python train.py --n_layer=8 --d_model=384 --n_head=12 --n_kv_head=12 --head_dim=32 --d_mlp=3072 --vocab_size=23762 --activation="tanh_gelu" --norm="layernorm" --norm_place="pre" --norm_eps=1e-05 --positions="learned" --qk_norm=false --attn_scale=0.177 --bias="all" --tie_embeddings=true --parallel_block=false --init="normal" --init_std_qkv=0.0184 --init_std_o=0.00461 --init_std_up=0.0184 --init_std_down=0.00461 --optimizer="muon" --lr=0.00905 --beta1=0.95 --weight_decay=0.019 --lr_head=0.00496 --grad_clip=1.0 --warmup_steps=200 --schedule="wsd" --decay_fraction=0.853 --decay_shape="linear" --final_lr_fraction=0.0 --batch_tokens=32768 --seq_len=512 --doc_mask=false --train_tokens=267500000 --steps=8164 --dataset="wikipedia_en"
MLP neurons of a small language model. Each row is named by its layer, matrix (up: input weights) and neuron, and shows model dimensions 0-127. Each number is 128 + 32 x the weight over its row's rms, rounded and kept within 0 to 255. Numbers have three digits each.
A block is one neuron, or neurons of one layer that tend to fire together. After each block is what it responds to, as a language model described it from the Wikipedia text at the highest values.

L3.up206:126144129189110077136165164103141131125138131142102167072187164076133111178107140180149146106075113157123111102111173159122135183097180195180167165074128155152134107168063148148109127107127120144151109165151153182114213163080125126112130139188131134125109118119154103133150159136104169094091092100106159148088114147155121119097102125124150116112156147143117051112110129152117129126149
L3.up400:141135084141094132119089125156100100120120162052135145122104143127109189131155123119146106188062108120163137125102170172185115148155109189125095157151122123134126116130081067164070109135108113121133114140106151142131167117154165161140095104109149137131127159150112151113125168183171225101106112112090077146142116161107052113091120138167149119147144083114076101126124106171155115167191
L3.up626:113106062166126130067152116116147121120098203150128103142142173129073071122128188137114113158168085136070162079063126096105120136130077140111198179150160113093112152145167129181165122188138077135130141148131123136171153116123134098110094156134104131061089148121097060119108105155147117104136090116109197168112147073156094100100132160145153050147147151155141105138128148106069047115152
L3.up1366:148098152141107087146125151095176081120167105195122057116125186085112135148120144134097080150095094136106132141060191138124134194106157158098158188155143107173163126187141201106121120095141086103109077142086122096199168104127110158136121176144148119132094156182118112133100168172120158115090166096080083129081107096176105190152086090096135120118130082127144108100132129109101124105173
L3.up1632:067127162170102068099148107071190108146143127107110088118204217119097140168034108133122124114159080215135148101176183076147106158090148137121142169158155107134167176155127148063143080137168054105135095192119085156132183101085142159094140147139117108123104151143149103120128096205120133161087145081132124149119086163154147134153146150114109093127174114113094115123129112125094164094116
L3.up2104:103187096179092131037098186117184122113130163166169123143133183147093122113074076154104147122101167158195112119074117110086136211112138153124095156070117088115149131078116156184131116155096059165144135150154140126150158106105146112136131167155082148123157116165059143073104082129147153087117116120186112114122147129132123083114117165135138120108164127117138107153139107102146174129160
L3.up2705:104128116124093137109131171058135178061102156139093158128137140108159163117087077146160069158118139156072107144137193103173055158090185190113096151120104111150079123035091158171104116108100128103093179115097168052152142129173141133094140157139154130157143167155139120101117076129131095130135186067112173139069144149143085176105043110130164149152116143142149063134090167095165062161118
L3.up2820:123094124164126143145116144100173109071153178133118121157143169066121111140081107158105156125115059095079091130109192127106147177117159148100116198171149085151225094183133184093163120131099061090107088138102095148169140109168134138125095118089124129156090211126131154079096111149157176131120112062105134118110097134168160183153083100128135107100130097126111140061142104132115139153165
Description: Table header separators. Pipe separators opening or splitting header rows of Wikipedia stats/list tables, as in | Club | Season and | Title | Year; sometimes list commas.

L4.up386:170183129117092096135076188132169182137091157060090097071107093144132122151113126124102128113110130154098109138125105134109123196068135124114122133119194183147127173087088157164135193066076156112117146140134105137122150017156105127134126107155070128215129097137114101106103140144121131142168179154124114177068107114127070100134124098100105089116161184108097086134110117154141113123103
L4.up1832:131119078194095135107130160122144118124150131186089116136140157143126144147162163133152131113135123145071080165106078116142148110108113121112114158198166110155049149123121167153192164123066085148138119133093071128125167154153176182144129107095106148162125119088161101148144138136167152074126143219115098148157098150126085141089154174111124138198219183125118126132116098061075094087112
Description: Word after copular verb. Adverbs or the copula itself right after a subject and was, is, were, are, such as was eventually, is not, were then, it was.

L3.up816:090177128142116130149117155197081128136136151050118141136161160136158162153093130119157113191133139102080146182184141131102124114135089119130202181202172156137124138157122119219084163139105109069109122108136023128081144139105146102114114105116146121106102105095117167118145071152102201140101114174158113063101100158069079160138120116100119076152151110133081094119073137133142081101147
L3.up1153:107076164085116123100057145118164153103152125123150151156187112080161116135135131132085116140085105096129112159093130140133075105163171109144125146166105191170144107134061145102113152124104085130093140055138163115071151151122067100120129106139135143116168132117076171110116138141148068114116106150113169124169153097164148150072134110136160114131110098139143117154075146146147129088146
L3.up1845:156108121128136140126128122137067124103165108113177097172096103155147126091119066124092119099142106182188159129099085114097114161160085141083113173151091141105102136105154178063110132154120156142079106119159074113165134114103148150091120162079161098162179162057153153143160129146115114129159118128076170099178195150118103165091156162103148163077113137089072111085079094151171128113133
L3.up1938:182165141138104125116137104111091074117151065138133057126116177113149079156159134128143103142109163130104128109131116151114149109165115122113153120138163057174179122110140171114131110118129167090115174152098074136021152131132110194124160108109099104155146078131041108172135094120114118132162174115138148059107126137166102216151131092104110151104127120154119077110164098158112113109131
L3.up2012:108109110126076057110139128147128097091106107138134186084114155100116127147166123150109080171114153182141173141111099103154070100156161163077123125161078111164109159138129164105123195121105124140076107073160106134122142134098133165104114186161084161139146094180130126116120103141166103137094110142069144167078112119152129148136166102127115161150146114082095093122114136140149147062037
L3.up2760:119117079138111131120122176162181127088161090130156141127089135114123119116175132106183066088120079155060130082178093128159036123149102161132130129150139106063112154066152184112060093123155138155133144097135159131145146061079116150125168103042113062110086171107123160136118084180079093139160140095084146155113141187125125172140120163076088156130138145084092056056119089112146077143056
L3.up2797:092096094060108132100109161028091089115090154185192149126071151206182122129119123121115153125117140126097160069143113108094171153114139108100125165137072109093140144077164185109087164120104061155113119115097178155114152126134099096166077121127098151144143133160069109177104124138092130125218141130166144115077136138201170174079118133100108175128157138075158119045125137042164136152107
L3.up3021:162067127172100094100094103100140173123131048155132117092196143193143182181147139151095179108151123151093175138064110148131125110117039143137088123125134103111115127121121209135106141147102153179151121111070170096135197133145108215158149120199183138073122089154163152147115151148130099110148085114119116143052108119131036152163116085103095128200102112149177098113141067108124135021188
Description: Function words inside titles. Articles and small function words (the, 's, to, and) inside titles of songs, films, books or shows, like "Those Were the Days" or "Heal the Pain"; also final digits of years.

L3.up450:130103097133126112092095076142129114096139043146153100133106148116153120138157103119083125127167091108125107107135107120109101123103196168124183093161144138093175066087126125117159151120056120103145147079119117164141167065136162166132142109151141121157157109091148139163125115138105090111130101103138111151173135162122166205108140103115097139172124147141103087103102083161098118135128
L3.up836:141129109235069170149104167110131127115096094148166134130122106140113108114172083068108135111130108114093116188101124159072087158097062171068131121146108122173148114099165150127136128119125093105149158141134111140174137119168153057114083105104123157107080097100185162112148139128159159130092124163151103079130118194104126178149109128063170143171041218122114091159099158096110099113158
L3.up1489:188101172115057178092140156075148164122112110100162104114091129045128151142092082090147130115176137152170156118127084131099140136153128101125115104144138152104075214157134077143132100157158111100100053152108094107136128105143152196116161135127108105170141118112115115162040178081135140178108074173121142159140123137094155170153143142171126121133129086076113096169123122115150061157102
L3.up1808:122164138140123111140054068081156137096103049113128121116105112170108140120162209166099125108161173109136139069156130139158147163142081064132110114140189124076068137146137124180123051099123149133162113088145142161168111133100145168138063142126094105117036129150124103137136131078182109139112069142223104136151148170097136151119170130109102111203116156118151110066147129123124151100141
L3.up2245:126075125161150120070054119090160123105175187176151136130124102125113129051141078143104122136154161165142165129145116107107123141127146074102139123126081059106082169115163147028121127079154166160160133096092123151177123083103133138111060127152133149132102136142110110110188205088092107121164108107128151173140160136151140170059097065128179160098098136198178130107127135148144123134093
L3.up2313:107184099155119136193107172168180107082142125113107126140104122056167145109121143084166085144161077160185179133132179099134168122193176122100156152117102126131114155146119116111156089151124118125121119129195107169142149145195159143095065134104112078105104152163127172177137131122097149142144144157109075127132123093090072146105113151152189120175082109153159109083167130190191112166106
L3.up2674:066145138112134137117174105146120134109161110134120084107161116084115128103180103138152156145107107115135125143105169109147152150121104086175128100156098084128117141139122129107096141129101138144050149088153079155140187130171164116145078135128122127131152135132126084153084105126144163099165198107146110114109101105135158170137180107118116139125129163144127126103131166124133109219178
L3.up2808:150127088161162170121122144100150131101135065151190121042092117105121141111142128173109117164105150196090079137081071142090163183110119145142105131119161155175114155135145144135123108137103126122103157129115220124106108139179150127117092138106084149097148100132093153163163153175146146088151135138127117098126125072173127107169132120131148175103083103151177167120137143118127097122113
Description: Prepositions after long names. Prepositions like on, for, in directly after a long proper name or noun phrase, often before a date: "Hospital on November", "Court for the".

L4.up965:143145068178080047115084099203173120099114142134118137145141121088162077154106141100124141147121121063060117157125171115102112141117084143088121141172165088128171084181128121177200151058111116119135054131118131167115111118131144123112140133140123144138139202181156156132082144185155160116111140109139071195114079097127151173117130133103103102100149091115150107130145103153105052131222
L4.up2259:117096121147091064138139103166163117112171198138102134133118132098132089121120093123087127109119073092044129158121166147086123102079110110135080136115157102155192125158091159131213184151116096139194059140094144124096170137185091144125153169140098130119122213160188114141077148135112157136094093085092152147129119075206157157102169150134162077118144095150182112102097142094141120112169
Description: Table header row cells. Pipe separators, blank cells and column names inside the header row of Wikipedia markdown tables, e.g. | Peak chart positions |  |, Div, Total |.

L4.up63:187135148131137105149093170118134090092138137172173148139100150107162058152151150123123134168069114153123107147083137136085067123091159074141104076145067102135182129232163151103085178147162174167100161142124103130135092124121145145084156163174110134156095118160121209138151133107117188143078140146141122102144129127192071106095156090163120152069175143142168126128096131120125117038118
L4.up834:133089110112143134147093154142153097166130125199115128205132149103094121159104210103121088097117100150159118141186138150139111072099129085182178071136096140097136047174154114126113149176169173148102140073089127149089128143111063142073137120157128133173121149145072145138163149156096105120143120159080162099144186106163133109137123114126137117135183091113147131041142050082136146109132
Description: Role or trait predicate. Tokens that end a word naming someone's role or quality after "as", "was a" or "is the", e.g. goaltender, prosecutor, villainous, defender.

L3.up74:194162172162093116178143127176095145103148138073113189103094127139161204156075118113092096138108068150089090136124155158170186099138108139054093131098135122132159086168183100131120124145122140102110150154157062128076144129161146079135129118133100134126147128116120187172118110158115125149157126136146118118146187152172125124123182145128114126132064166150092101093106112148199109141194
L3.up421:147144183168057172123078145124123108107182137081111226170119195109119152179168126145128131164126177115139121117137122076124147140070095133155107145115137074189124103131167116050102052145116111090116121129127129120080141142176116169136113130094097099139179088128130106093111154145142090120122102144164141148101164068202109153122098151127144126147147166076117094123107086100129206074069
L3.up1015:172151151145112111066107142176111127103136135174148138124070145159119108168039120187134120117154126142089146155121151143144126074139094093095106169106059112111154143133144134082148093123098170181102122143106088168085154114118169170119100182112103119083168092093124115147125128143161156103053171153092059144145106143176168059148165099133084118122170116136122127119161150115170109109149
L3.up1028:117129095148103152108113169097141160122119115151117097151048129111132164132183128124134162079149127163067087131129111130184131201163064187146102161100075139101188127184106129095138159091116114125112130071135110129156117103204145123124137136149080144173140113151120120092154151140129100102183120147158159150088169161164111121126144144092095161152103129143107108131061083134192141106091
L3.up1236:134109089122142151096127143138146177181095078102132167140094143142130152110189209109093131161089099164128158136165120102100119122153096146119139117111149080108117176133132140124140150098168088148150140078114184166127150129159165160080137119117136192094136112137115097128127173131133118148141140129134138143099077194132131087141132118116086145150105109149101145082136121156134080065160
L3.up2213:135118126138128120132133141055114153125185147093149107076075105125134077148180200173140193141135075129136100072087150131158114148173127115093086120090094116163179143124143157081183141099193137142161125180150077081082152132176147098116133163146167088162192143079163126085136132142149149124149099165110149086126161127116104116132079165150104083128095138144139113066089118164154160118139
L3.up2392:099203120096118137107158127135169187124131082093112108153141112139115117141147109105110110158140132097121058167106076136149151113079091168135112170119084166155099138132107201127155112118054154089116141139134088140126189089194126141128124126147140114145155091108122132062123135187180116161169083148180097156095154104104155094075137108137084158110115155146105137103092105117138104117131
L3.up2980:150120128116110099092145071127154120098135175117126089127107146115126107115148147152130132157089081128140078104146149130151115157131102107059171178100074129150099160095166070168108156089094169141158120172044134058138103122102106134111113178085162103141139095142125136132115093175132166095145113164110149086114114077134065156109075117112166130156097145140071141108186115134159139113104
Description: Post-subject verb slot. Fires on the word right after a sentence's subject noun or pronoun, mostly was/were/been or adverbs like also, later, eventually, before the predicate.

L2.up1876:173120126173148152150080101110136165149166100112136136186168152171188103135159094114111172088139118152154131139154144091082116144155153121144172114064142103126120123109088178158100128097091183135133117103085186137140087108008085155105149166135126157141111097102139129088162156130113128075113128108094112086135131132187113099133127083106092143124169158147146108091120091197156170176108
L2.up1941:165126127169065104148092141110136145107178141125175099126132151102180099112113090186098176125150073110146120154116143133077102072133122084073125086116127066154119119078088107095112099106116128100127134183091196104126127131119138079120107174144136147199164117107220134107109200115111161164130144085137112156151110122135131148114140081118130122070174163178058149127159132191101131153081
L2.up2199:103143172205124119108087118093170178145139125196136150152146122095084121137109103097142148160122139161156115162089115167089097201103106103114131086181167067098138149135160164064173119107122110069159118173166072132170105151103109179098091163131111143157177119106109155082094156109118159146101116106119175120077053110140192152126102159098164117137133146201049157123180126131123075105106
L2.up2732:148120122135103186118059128133104178112105154107154222135111143054150085138123137150109103110068122155094181218165184169142114138104073078148090092112099122141122108173129130118122151122117112070103128126140097107186065182094118177120169098158149105147170126073164143108101154131125194100130120130109141148078103135109116115139101132059172144137097135150115134110200110080140127115139
Description: Mid-word single consonants. Single-letter consonant tokens inside rare proper names split into pieces, such as Jør-g-ensen, Whit-g-ift, Pan-A-f-rican, Amitab-h.

L2.up1177:122199133126149106075204126146147097110112159089158103093140132146115220178131080132111094109132165181137130119126142120135127151090094062106180097116072160130130098084139168130180132128154159113117153078112133130196143157127133058131142143099154160127114131082119143080093102158127123124115183125135121110122109080169110181092162074099155140067111147097196110184113150117098114143114
L2.up2736:125109137104171142076133138133152133058156125137184204148110148126150140135133160171123098137104101143159119140150179177101135117127120123097104161111089142161118094094075135173104129158189120112205161136163166141127119170082142076175091154106150103090066160070177035079093142142134112136134125098122095116136105103096160149193097136135122111122141157113122144127101205109099151089167
L2.up2841:138142157125155083089144141134167130126164131069199127181082113129131125156119148169125087130128106155141130151157084100098172121139143108105125137158111165104134122088137144161140143151206088118095120156164147135192118165127087113156097152107128158131142098077165105102129121125112092119050130147119128105125127146053105146188099119136125138101151100121188154121178132155089117108163
L2.up2858:070077136126148139122136101122123148130146157100107147067108129130164160196148112082147067059121195154159136177111126154120180169139132084128233107118071102115137076155149083123172146138132146100111108131090148153163136148121116102165124154073118144139136119090144124061122101147162148105117182146158106147145161116134080163106121109150109115098137155127184106162128131147128145106067
Description: Abbreviation periods in names. Periods after initials or short abbreviations inside proper names, like J. in Christopher J. Sturkey, St. Thomas, U.S. Route; sometimes mid-name word pieces (Mao Zedong).

L3.up92:127117161155147152100087139105083153099130132123179158080116118198086072093121181107166128146101134145127138159127166240149112127126088130114138116122155082084108094125111127107195143100122115134156127095127074091107086154129074136134183151122096210146101128069167122164078157145189073151122153139142105113081155151121143148095099123106155128099094104138126085171114147078157118053131
L3.up264:115129173103155159122072147159147114129163144128098153160096172056119138085103118160155114084133110083160116145131131073166115143124145169174199157118123121173130188150099121161145138163168148129119161084086119111152143176099031190087150135118139058133133130103094104148177140096173154190138132098158097062134142115113099141131146123152133146179088096119128143196169148140115135159149
L3.up633:164148084122140122100174091100152120152102159098142080156203142051195151109115105171113111144135101170136120177103150103125074149154157113154094114145053164133112144126070163075080100149176156058202114107153080088089121160137075117082103150140144128109129051135189127080111082145119126133148073148125124158064107124099160121145085139134182175179152152146085105139150095111107090110143
L3.up648:106176189151144099057104153108166084071102136143153153090092160131173075160128183112128103101085115111060169111125119054083127213112150100138160086144129175213118141137107104162128066087114134167165151105134145141136152139116161096081119142069108141152124128073120093106122122171135121147142062181069131142165140112116141172069128054112129122124131125138115157157142135142118103143147
L3.up743:173124030183130189065135094130158193126140173133138152085106153155128107096126141146152103082101103127081111109195125105150125177119141107123131111126129136166117172100124090093093106121103094065109146063127145125170165199070080113142140131184109155154124111093103173123156154135159129172156132104112093161109104165186125107181094118073113153150148120137115156112088143099158128075128
L3.up1162:094143168143102179098077136157134126097109137124133178112128129067179141150131132111101111092127125132124078113154120163147104090157112196133102079148156125154142112138139135121176109148120148168114113143134084148133066120128115133097122128091096183128144098121198102139164066175122135141126140099098080095101118076106151142165127148091086170166119104078136077082164178096154133050124
L3.up1404:149137176135145131127118167175100145151135142177107122112162128151170142124103138073158156107134149184110079141157115177150099124185106132109154108079220133111096168151105081128112143114076075172102101102208117149094112136129093137176141142122173094107050152103107140152154121074119046145054140123146090150126159090114140088134106150077082100137043169124152058119128165079184112122177
L3.up2401:084130143099152145091155084172136167116130096115101120107174175125101128189117098113122067139103109094101080122139091130157108042157157119105104103054186092136166140108110140174080162154107182163099157091117170120170120160133148060123135134181144108095102111140126165160116109091112059144073154047138072168086133077147158162125041131181126135101117082143144181100165118078156140138160
Description: Mid-word consonant fragments. Short consonant-cluster pieces inside a word split into several tokens, often foreign names or rare words, e.g. Bil-b-ao, Cele-b-ration, Mal-m-ö.

L4.up333:106145143153132121087055110122114115171089081163135123099164227167123171124194161105156176176173175114078060048196106153103090080127117173169117094073125100107109088139143120159103112099111146074120195122106095147105111152090161092145145106085179076100113142116132109161057133171160118139148163161084092136092142140190151133131139126103094145077124156133127110138104132124135093130143
L4.up2742:110094129187173147090081099121118137070132137104066134080144138110090129111074104113148178159193086099140074167167155118145129118090138146123095149114170128140164167118105136089111097136110115138136149179151098176080093138112156109142172057105162125142121179010124195098090084079113118120095130086072101135157182087177211132130079122099156125103150110119165137087135097162132101140208
Description: Word-internal fragment pieces. Short letter pieces in the middle of a word split into fragments, mostly foreign names and places in tables or lists, such as Ul-f, Kir-ch-mann, Rå-s-unda, Har-m-ony.

L4.up289:127161113125151134124112123196108130092139036105184126135092089116121084111126056094131060140125077169174151148131085144166079172179111111163080148177133111142148105089164147139096119135123166171130113124142090130130127135095155168139127182093093094110169087166120168112088068114082143155159148094119179158170178171097130171101119153122102138098104125084127078088154108147112075063082
L4.up2802:196113082136142125116112050122122082118116106132126129158096151200124089099117147129125105173178096137137120117154129179145077088155110130114067124133159151134164119124097156156068120098112184144163173128145054119095100122145133120086075190129125072072138062102125129127123118142145137128105151110132176156155126152131118165079136175111060118134099149133080110049095098131137149104168
Description: Mid-title function words. Function words and small words inside multi-word titles of albums, songs, films and books, such as the, of, Without, also colons in times.

L2.up154:187108135099206152145097130125122131072140092101153078133092104120137101148111051144140092136139149175132144121109110135102167149106109134121109116172075071122083143093154204135127122161103172140138129122115090092112116131160137113134116149091140068094187124144105150038101085101157097115153129186155144102058151153142176164159149148110084127056099107096112077076133113120121065141122
L2.up943:171091110140150117173097111117123100114113143167140169136171151159095075108138122238098090113084100155102127113198095166155161155135155163077081100167132107141120104119063175128128126139101143138086079131172092188112165049141079123134102218144156130118154122129120187139102075101133135124136149131179173102138103098072167164133124145150085111117084142068113102132157108132084092137164
L2.up1642:195131138168111125133111165120146159151164112192170208181085141125143090131083053148097131132093108148138125115197126075145140137123150134083123108164143113105122161143091153153165104135128129077117145095147144138141116079139093102116152119160144081080119122065139095157164094136129076138138097131159173082127129158120098123111138109119114131136087117106120085076136100110090148144167
L2.up2350:096114102103157150150106181112152193110162087104145141175154149091120075135078108090164145135144164160180140159050144118169183135104110137163140120131122067157114121102116144118113106142084139164165123093118089145148091159120115090166120173118119133125135098111113113081095073073134130143094084082122100181131114122106103087125164157132071105138124160105086070113165120102108109141135
Description: Words inside capitalized titles. Function words and other short words in the middle of capitalized titles and names, e.g. In My Arms, Listen Without Prejudice, The End of the Road.

L3.up76:164161141122079148096183163106172195100157092128118144148110154079136187130158069122079073130107155127127128168099196132135119147150174168083109118118153182134133133089145078142129167132109126094166186151090140063067156127105112145132154095146085098148118128186086128143146148116169111164129130128094184121135103113083104136092147091128085129157160131186177070087101097129181177099090
L3.up111:071152143157163098134081134108082113122101173157123090117171105101143169149147140077149125144134142163138107078110145144111186160097148110151040112138163098125175092199152115110105103185118159109155114117129111138106121125060096136087126075128115135220081102115162134138084102120121103129115128166088126121177127080109180149104132091134104135096138142097150167157088107176103067128144
L3.up256:057121106136158117154151180101100174155129117158092096126138166093133123145149110140096159140187098113120156192116086163120099143162122127118150168140093113174141154116132105123126130197140101100116149183187105102124198130119117094138168136134128097139087123120104116164093079153085126151038113108124144087095101074167074119113093143120135151100177120139175083157059154071119190126060
L3.up341:159132074126196110102120139130127155156083168235144093134160138107130114175084126120109160142144158177112112136129131151114098100128159119117088084197159150137124129208101095109098120167116185131102086166147126079085129108108089121079170098104089165165097089139161136142118105111129106166081111161096185066105122119164117089110150079141107162071105125142141137080129137159079081112168
L3.up699:130095141131151022157127154152186165113085177154118151103095074101159081161133104079110148179168167128109094151094134133088177086108196184153142166111043132133129110155118166125133096141095130138118098070110152183103166170163151111110126161120126135166098116073133138143103119119162128132041146149083179151094136045123076135080104095094124124104150198128156181138097109163140086135080
L3.up1330:111120107186147187197087186176139139133103151102118123181140183147151153171093088129111101133210124110137128083138094138084124100099163123054089165118077137132085165153167082181130138156138111110091159134112161132169137091142084135128052098180152119120081089163143127106118126116133116149086105159141142094095104070140132086162116097116094147132079124132176167085056134126135093120107
L3.up1690:185130136110142154136113163120126164105152071129132164149147117131091105120130158166145171152137160148124188127074115131086172169079153106148106135136117150151142146159096130133091140171134147152126139080072143147112131178111097158169106056183121092137127136092126128146167102163192103096109083173090128157130203145141149108073121167120132102151102159149182175074088122149143053092136
L3.up1887:121085104065124035091131115117152219100122152096129115173154178133177121155098227100145128133116111098159109147132161178048049083137072160123149165129147084099137104120131147133129137114174110124060148115100107147147128101141110105042148063148129162123136160082098161160114089046124144196127073159169157121155115097184124099161139126157096103172079145141114178140126083117142126129094
Description: Person role nouns. Nouns naming a person's role, occupation or relation, often right before or after a name, such as footballer, son, head coach, jurist.

L2.up53:082113080171103076125091113104205109151085140156096200146156179115108141122058112135061109128092073156051129124128127070143199182101213083129133118139083103148164150119147125155158119141147122216144120164116122167082163090081139120153136185099122130089087171114169141124105137189127157042098138080080122176107151092181127112078177163130141110117105132135151167086192164056115119142183
L2.up919:113147111140126167104090090124131135152030140094113205178141181158158149152076140147108128119126124101098119150096124118143176184091118168143136104102061126090101145103153182136083068168143087072144141152023145113111124095053103131186108124120143098141111117106128146131164130176155140148093168147134113128056135117186133070116186141170156050164138118125162151097089162099135083094193
L2.up1107:131147113200050095114144117105167094111085076106125095098094115150129216109136100121129075115104092178058183125151194087108086127101116118189111178138115085137123154146178155147121127153082105112186141111148104113128112132110136091104113189139137207124144128157126101097130134143157147151085143141165136116077075153148144092101164128101078084098098151163163109149182171142148137029168
L2.up2474:127128128202088115139108089154121094139106134134131140119122098112162125139107126101134137146172083180068122115140167087147151153147141116136059124155133106180159172138135184172143096127134113132134108159143102154104130127105146143100120144096110125111134056143137118077114113157157154128157160160145180158093121136109141115136228150063120108135089077199155115077172093098135077080184
Description: Table header separators. Pipe or semicolon delimiters between column names in Wikipedia table header rows, e.g. after GF, Votes or Site, plus semicolons in infobox lists.

L2.up1081:210113070138109169146135133052113116086109136173122147112100102157114144127101034121112081099090090162097102144156068125156076124089134147127174124121097139137085104123137129146134068181122072098097092118131132156156083103173147097075130099143131160132092177116139154177074092132131202111134134181127118163111095147143145141124139081090143153202113144161161152058063106105093142161151
L2.up1551:119178136174064211134090149068138140093112115153148124109203151108140199189150107113084210133090103117109132115064100143143095145158149153179044062156110190093168092149153175177136139133108178112173124148130126110146170149151071142089125102109158126120099133120119120134102142144177076118106113100161158133114147128136120141130152101124162139129108132111103109074120087047114100149165
L2.up2838:131149095110120148194097137125136123123069128181085108089118135109133159120109150168145073102159130065127104176142163122107136114081138115107119146196189191108104090134163198196147168108124129167136123112112150110117138147198119169134127113129149124086121139125116164133149115136149139195173042133161104147047077142093109109124123092087172125105136106103109119121160148103159127128135
L2.up3062:146147156213143158141169121095141120205170111138117073134112089126087134140106007144149101119094136171096119099093120154131157166093171137135112115142103114170137064095107159103168109130089120142182074083128158082138087152166098104071112145129096125115096130110088125055107158101116152096103052132103161171119132130133142149098151132102130135119100156181120087097132128175202171118172
Description: The word "on". The word or subword "on"/"On", especially sentence-initial before dates (On 24 January) and in "on the other hand", "on display", "held on"; also inside names (Onofre).

L4.up2529:103121131123093102141147109141108093089139143095092134161102150146160148112144116102123140106137122079112063163162128099099085161171149098088148076149163136128110136091171126162090165134106149135125168079154125137115137114127159098084135105150127141071045171120135128154172106143143107143112117076150109142060109147161110200055109152121184175184159158131199165177188090074125133204220
L4.up2902:166129139116163071097103200128116118097129158068165082165103093077077107132124093103134089131149135144169121138185137088092123117198202144119096059151108141103147157115141116096095113142120113095064170136124114160130189114101142151162149158102144131199141122112127103141115108120137121148156102112118149095110137149079137160077191084088155137145162156046187137175077090138077133144119
Description: Token after "on". The word right after the preposition on, often opening a sentence: dates (On 12 May, on October 5), the (on the road), other in "on the other hand".

L3.up25:068110164129177099124173160121083079107120169139161143069146143153159122146078137143090136155104134063092106132115196170113096146127164211108088115145153152172131089103109081121161106154180141129156148088146187161128148197075108120094161130088144075113130116160083133098113106143152141123064171083085098171096131130129088090098165066169125139098156144096161159105115161074095130166129
L3.up437:119172175145108103047079146137110129099200107100128168144082147141131131116141162137127084141135097140161111093155133153124134210147147149149174131112162145117120107155118086142138129131119119113140090082146211107172087130087134062141184132125154089099146099113175042130095133111066147123103116088078119175185121110179088119148185086183101137125115162061134148138114131106110101158134
L3.up966:117172189103099139139146100092142136139138190129138217168107143136165182145108151097125112135123075138095027127159127135133124097111100117045132111106091136168172096180134113106176095170099062176142122100144200081186139167177150063108104123129203095092153100111147091107170127141064105165202124130061111105108138108082153199145093137115117130174163081121108087108170182150112148121183
L3.up1479:160191103189132108090135124112142152117161108064175154117104099118109143139138116152162145108106127112094093144161089104144138145175177098103131112158105163128130157102145106077113108130176105150099122144152167108173119169124149113141127084059127129075097119105123119076193104177103201053197112131111130134119121070129109180168098151132115130127148055124109167070173106123111136110136
L3.up1507:089115146104105088124071068152078074125170152125109144191150155167138114111108175110161130124104119157108092146121127135155166123117183126128153177079146144140149076113085093156168124124135122173132128121091203118104121185079176132054114172118138135119162122069140111134105137131104077129134120069126118135168105103097161127117122127143104118147138155065104166085131126079134161059109
L3.up1818:099150111094153073110150116131121122119093134135193104131138127132116134212127149133162136137134087220094142098132185171144082071154133166100126136120153170130164161124107108144095144147136168176127151156147060112184073102157173135139152115075121125086089100131121095128148118128178108166173172069120135207103154176063101090128125126146099074110109151143145134087156124131105126146122
L3.up2624:084066145143102160171143156129184140124113122118190179069132124115122146132096155097158123139125103100087112118109159138128113096168096135114078100120113127149126111119167139156078129160152127148123115152084126113187129158066146122172092168102173143114149095133135085052129130134166149117120129111090121128082183159074144154088101063168121166103115149143103044063123131177159115110137
L3.up2755:066056131132121116106099104157161127116112127129136085106164162166156163131115094147099145174130173193064103141161134167127156121078126119146129108142134120206149107101160057156149109116117057145114116132102148142106071157159138065162161125155126162149127110079152084097065149106136093157136158131123123153107137157081143106101135125195122123113155111114150152107179117099138129101133
Description: Mid-word continuation pieces. Second fragments of rare or foreign words split after a short first piece like rem, O, or l, as in remedying, O'Neal, lingual.

L2.up32:073146093066085121171137138107142135139039118141129135149152149114140127076082168159149145125178119126070140129182093097156094154164103179128129175133204168103146128123118143087116132144095126109050169150132091111091136120069150126105092159144110151155099094090124085077184048106104083137114079192043173177101088117120082104112159117123089120198193106120109103121109145135130137208143
L2.up314:089184080133125132140137151074181135083160112121065210148118095071170133146078085175166185118171144144112173198106111155132162163120143168110105173111126094162123164145124110084081156168089088089110125162052080126174129159146144127098127110142108153167183107146076072177152149174121159218101136134111074117106116118154072097125147138160102159094053146133131123096157116148135078155076
L2.up1469:087171105176173089131101195122155103144108150148134100207138119102144101087102127132172178157163142149082150108124151130143096114111183156114076075135101147129153160187141120078107157191089173063160111158103150074116163120133088112098079123167131131154134087139125144155121083085106116137111157157112131119116127118139115105128137067147089145138105128103124165121092148193157100141092
L2.up2595:107160120096118119170138145105109125120143099164206123140111154180137121157149150176142213094162131138127062085165083070122137151130193127077076133089128147149172205120188109123067172125127099117153121117126141113075137125095124109139182104145131089060095094135153057140147123063103126206154140071115107136138059144157110104106145186162098174166064105157128164093120166142175135112116
Description: Role and job nouns. Nouns (or their final word piece) naming a person's role, title or occupation, e.g. CEO, manager, Councillor, prosecutors, Minister, often before "of".

L2.up254:154101147168085130169077165115093159173146155188135139149123114146110155190070135178164137118159085132145085088105150079091067132155168163106152163138054175137140176069090106094182164144131097102136142110112108185134132102095161125157140157111107111143157089173222141132184112100082107169132144214135192145181125095109126114170127095154156093127158095108134094109125119109157101121108
L2.up1010:151156145125081110123095121091116157141138151105094164142105165136114112110127123149176137152178107160131116129076130112142070116103124184093084142119085137119141121090104090127117096157153135150081058086099144067077166153124143135091133082135080093142150183127078072116173199179137074056143090174122051085091119151101152167118141032093157119114119071113121103141159089140115150126165
L2.up1204:109109132121091140209087090043102136152126120082056118126135123192141186116143108114145088156093112184112155136062086113136111111072092154101194177082102141073148094108103151128110147117156090121174111131142151102115137107103080185107142140115091094139182140097138097075173141158142138117134097134134094157095167105118111119159149100154135098122145088132107095122130175189085082107101
L2.up2092:123125162178127169155102125093148145162128146063121095123050143184146112135090124189161116180107105154098138101081149066099091161143123121126096194095104138152143202038133121072158189155158143089136052116154115106133171128131156076131116125146092086153212100142176128145130076117144138154137125099123178099125135095146097114142093145127174131119104141150094142168193109077128143038152
Description: Verb after subject phrase. Fires on the main verb or auxiliary right after a long noun-phrase subject, mostly was, is, were, or a following not/be, e.g. "the series is", "the team was", "attendances were not".

L4.up121:112120188115097095144116140047121117083128196102141061141086109162163138181143144133120090068152088117144129086095057056110085098212113142121107156108101127070131146163153167099186042140146113194160170156090171080106157132123164096128082104115101133129107124113120150105162120158121093155123138085164143205073130086110191119131091126088163063115106101079171151117223118149130178164136
L4.up1846:096147151137133164145084130154116115144138149091130101198152175166124144128112177169178136081113064113114066093144129145161168162117096162094086112080123124197189166143095104141128046190073114116130161139148165125164116121162166125164090140161164054113147144067149140100146136202120172120182168120092054156148110101129140105065091146113150094151175128154093153118131152172104152191127
Description: Early subword after an initial. Second word piece right after a short opening piece such as G, K or N, mostly in foreign names (M-ak-mal, G-h-azni), plus "the" after "at".